config.yaml
n_layer: 15
d_model: 640
n_head: 5
n_kv_head: 1
head_dim: 128
d_mlp: 2560
vocab_size: 8192
activation: "squared_relu"
norm: "rmsnorm"
norm_place: "pre"
norm_eps: 1e-05
positions: "rope"
rope_base: 100000.0
rope_fraction: 1.0
qk_norm: false
attn_scale: 0.0884
bias: "none"
tie_embeddings: true
parallel_block: false
init: "uniform"
init_std_qkv: 0.023
init_std_o: 0.00421
init_std_up: 0.023
init_std_down: 0.0021
optimizer: "muon_variant"
lr: 0.00104
lr_mult_o: 1.5
lr_mult_down: 1.5
beta1: 0.93
lr_head: 0.00595
grad_clip: 2.0
warmup_steps: 200
schedule: "wsd"
decay_fraction: 0.643
decay_shape: "linear"
final_lr_fraction: 0.1
batch_tokens: 131072
seq_len: 1024
doc_mask: true
train_tokens: 900600000
steps: 6872
dataset: "wikipedia_en"
MLP neurons of a small language model. Each row is named by its layer, matrix (up: input weights) and neuron, and shows model dimensions 208-335. Each number is 200 + 40 x the weight over its row's rms, rounded and kept within 0 to 999.
After each neuron's rows, "fires on" lists the tokens most often at its 100 highest values on Wikipedia text that the model never trained on.

L7.up2349,179,180,235,193,182,175,230,184,225,257,176,181,203,254,226,199,197,252,212,197,184,208,183,161,243,209,183,222,260,227,240,193,206,190,198,199,203,188,237,144,185,237,244,230,199,209,142,186,215,189,280,155,227,213,241,136,187,134,192,183,219,288,131,244,202,212,185,204,180,239,205,122,185,248,159,204,150,173,201,217,249,216,215,211,186,188,156,277,203,253,220,223,229,124,204,208,172,195,154,300,240,210,226,192,217,245,132,195,197,211,206,223,169,197,216,205,186,189,162,217,256,236,99,187,164,249,178,185
fires on: " played", " in", " Mar", " made", " Hu"

L7.up303,167,275,143,190,263,240,232,239,258,115,167,217,117,170,305,222,273,227,214,150,206,189,182,223,210,191,218,189,221,214,197,207,232,253,197,193,201,237,154,205,216,161,196,247,173,219,223,201,197,197,175,220,232,255,175,196,252,178,223,228,200,218,118,142,163,185,212,280,163,184,197,198,156,215,166,275,174,157,157,196,211,162,241,258,209,233,272,218,183,227,221,89,211,225,189,211,175,191,224,121,265,181,190,196,245,232,181,180,158,164,199,249,195,185,216,315,198,186,273,164,164,138,233,167,224,144,196,179
fires on: "\n", " by", " with", " and", " ="

L7.up1735,174,177,191,179,196,264,232,159,249,188,221,230,247,246,280,166,207,193,189,201,137,208,232,202,188,244,185,147,191,158,216,215,207,220,261,156,170,246,194,219,148,199,202,234,213,196,206,279,190,171,209,204,151,221,230,81,254,218,244,205,202,202,145,239,145,138,188,246,231,244,253,180,196,210,220,241,291,150,118,244,132,261,210,221,192,222,246,180,191,220,148,193,165,120,209,181,143,218,194,240,214,215,272,154,226,220,200,218,165,223,275,227,213,239,228,193,244,229,188,266,250,164,182,163,140,167,241,214
fires on: "-", "/", " Col", " Maj", "mp"

L7.up1817,245,166,124,155,281,141,195,174,121,180,260,208,214,269,158,236,178,212,154,187,260,206,214,252,319,201,211,260,235,199,189,215,185,147,188,222,256,197,185,185,153,202,175,241,132,262,230,224,208,295,181,225,183,159,169,187,211,182,205,210,175,219,208,153,182,167,136,248,205,209,179,175,129,170,215,213,178,225,194,219,221,192,198,266,206,185,222,167,127,244,174,181,206,226,185,190,187,221,226,182,245,261,202,212,211,182,239,185,105,234,212,170,202,231,198,215,234,189,175,201,202,178,169,208,201,180,228,144
fires on: "-", " pot", " Ot", " Jun", " Pot", "n"

L7.up2453,218,183,181,164,261,123,251,226,243,165,152,228,199,154,287,227,203,160,170,212,222,238,210,210,172,153,232,109,265,183,197,149,160,176,184,183,184,295,195,202,224,229,221,216,201,129,200,190,193,183,245,213,195,151,185,195,146,188,238,212,200,165,165,229,244,223,220,135,148,138,193,207,200,313,163,220,199,132,246,176,239,220,118,216,149,204,194,162,175,240,196,240,250,147,123,173,205,253,148,257,106,125,154,192,229,163,256,105,205,123,204,208,211,192,207,240,222,164,151,108,278,222,252,214,191,260,239,210
fires on: " |", " to", " To", ":", " be"

L7.up1586,184,164,227,196,220,169,191,237,210,247,242,226,141,234,157,148,223,168,223,176,224,166,212,201,229,254,252,175,223,230,181,247,223,173,247,193,199,216,280,150,240,218,236,152,171,236,195,193,170,270,192,159,228,241,193,221,178,186,184,132,201,166,197,214,285,253,270,214,171,150,187,173,225,158,205,203,218,162,204,206,212,219,249,150,202,208,125,171,198,226,236,147,256,148,153,223,149,268,237,197,211,213,179,194,207,114,242,232,146,259,188,225,220,161,160,158,233,102,218,201,142,185,231,185,157,278,171,176
fires on: " inc", " \"", " with", " as", " exc", " mis"

L7.up2378,150,211,165,193,235,208,189,186,313,237,201,252,194,253,177,225,240,211,175,193,132,131,176,247,124,238,210,188,139,215,133,189,224,252,235,219,250,192,202,176,261,135,239,192,200,129,214,206,202,234,206,149,209,236,184,245,224,204,171,128,256,153,161,205,148,239,201,238,246,184,151,211,232,165,171,193,269,252,191,159,160,224,153,168,158,201,198,218,213,91,217,160,173,237,189,255,191,254,168,224,210,207,187,207,127,168,225,170,209,151,155,207,216,149,223,157,264,235,242,227,255,171,174,165,124,187,179,243
fires on: " government", " public", " Police", " state", " police", "al"

L7.up1489,220,242,287,149,174,241,183,231,240,191,245,129,234,193,192,165,273,169,227,240,170,132,123,259,233,191,224,175,238,250,200,163,211,227,169,253,233,191,181,213,202,189,266,142,213,231,235,122,217,216,170,178,232,229,175,228,156,225,165,153,291,151,247,188,222,225,270,118,246,248,211,250,173,236,154,296,261,229,194,201,182,242,192,221,232,193,111,222,172,209,191,182,216,219,229,147,196,195,212,205,167,193,218,164,221,222,226,227,210,229,182,116,127,173,171,245,197,236,284,74,177,170,179,236,214,198,157,191
fires on: "i", " book", " children", " age", " daughter", " novel"

L7.up2272,224,233,244,201,209,210,172,221,239,234,189,202,178,200,174,194,179,226,246,107,201,183,164,200,165,251,251,264,240,222,255,210,168,266,220,205,128,114,174,170,212,175,232,199,220,259,135,176,191,225,172,147,202,242,142,201,118,206,240,196,164,209,149,164,184,184,260,238,156,196,192,147,190,202,187,175,193,160,213,216,249,236,181,201,154,229,181,97,182,190,231,172,130,177,201,176,160,176,216,149,173,182,183,111,193,223,217,233,147,170,158,101,244,231,225,221,198,204,194,163,193,205,211,125,183,178,267,125
fires on: " with", " by", " of", " without", "-", "us"

L7.up482,220,162,242,213,182,171,229,227,235,162,162,221,221,183,158,149,253,194,185,188,208,178,248,147,203,224,171,232,207,184,168,171,158,113,202,187,250,256,233,157,170,193,161,221,132,114,265,231,184,201,235,233,182,228,228,159,212,178,208,214,236,256,245,249,157,153,288,214,268,267,230,201,213,221,208,257,190,212,176,296,189,202,174,244,148,284,177,168,191,189,144,290,129,226,223,189,226,284,221,166,255,200,170,284,253,203,155,174,204,156,187,164,118,176,177,167,211,214,183,246,186,195,183,173,222,210,262,163
fires on: "on", " Bo", " Mo", "ate", " Me"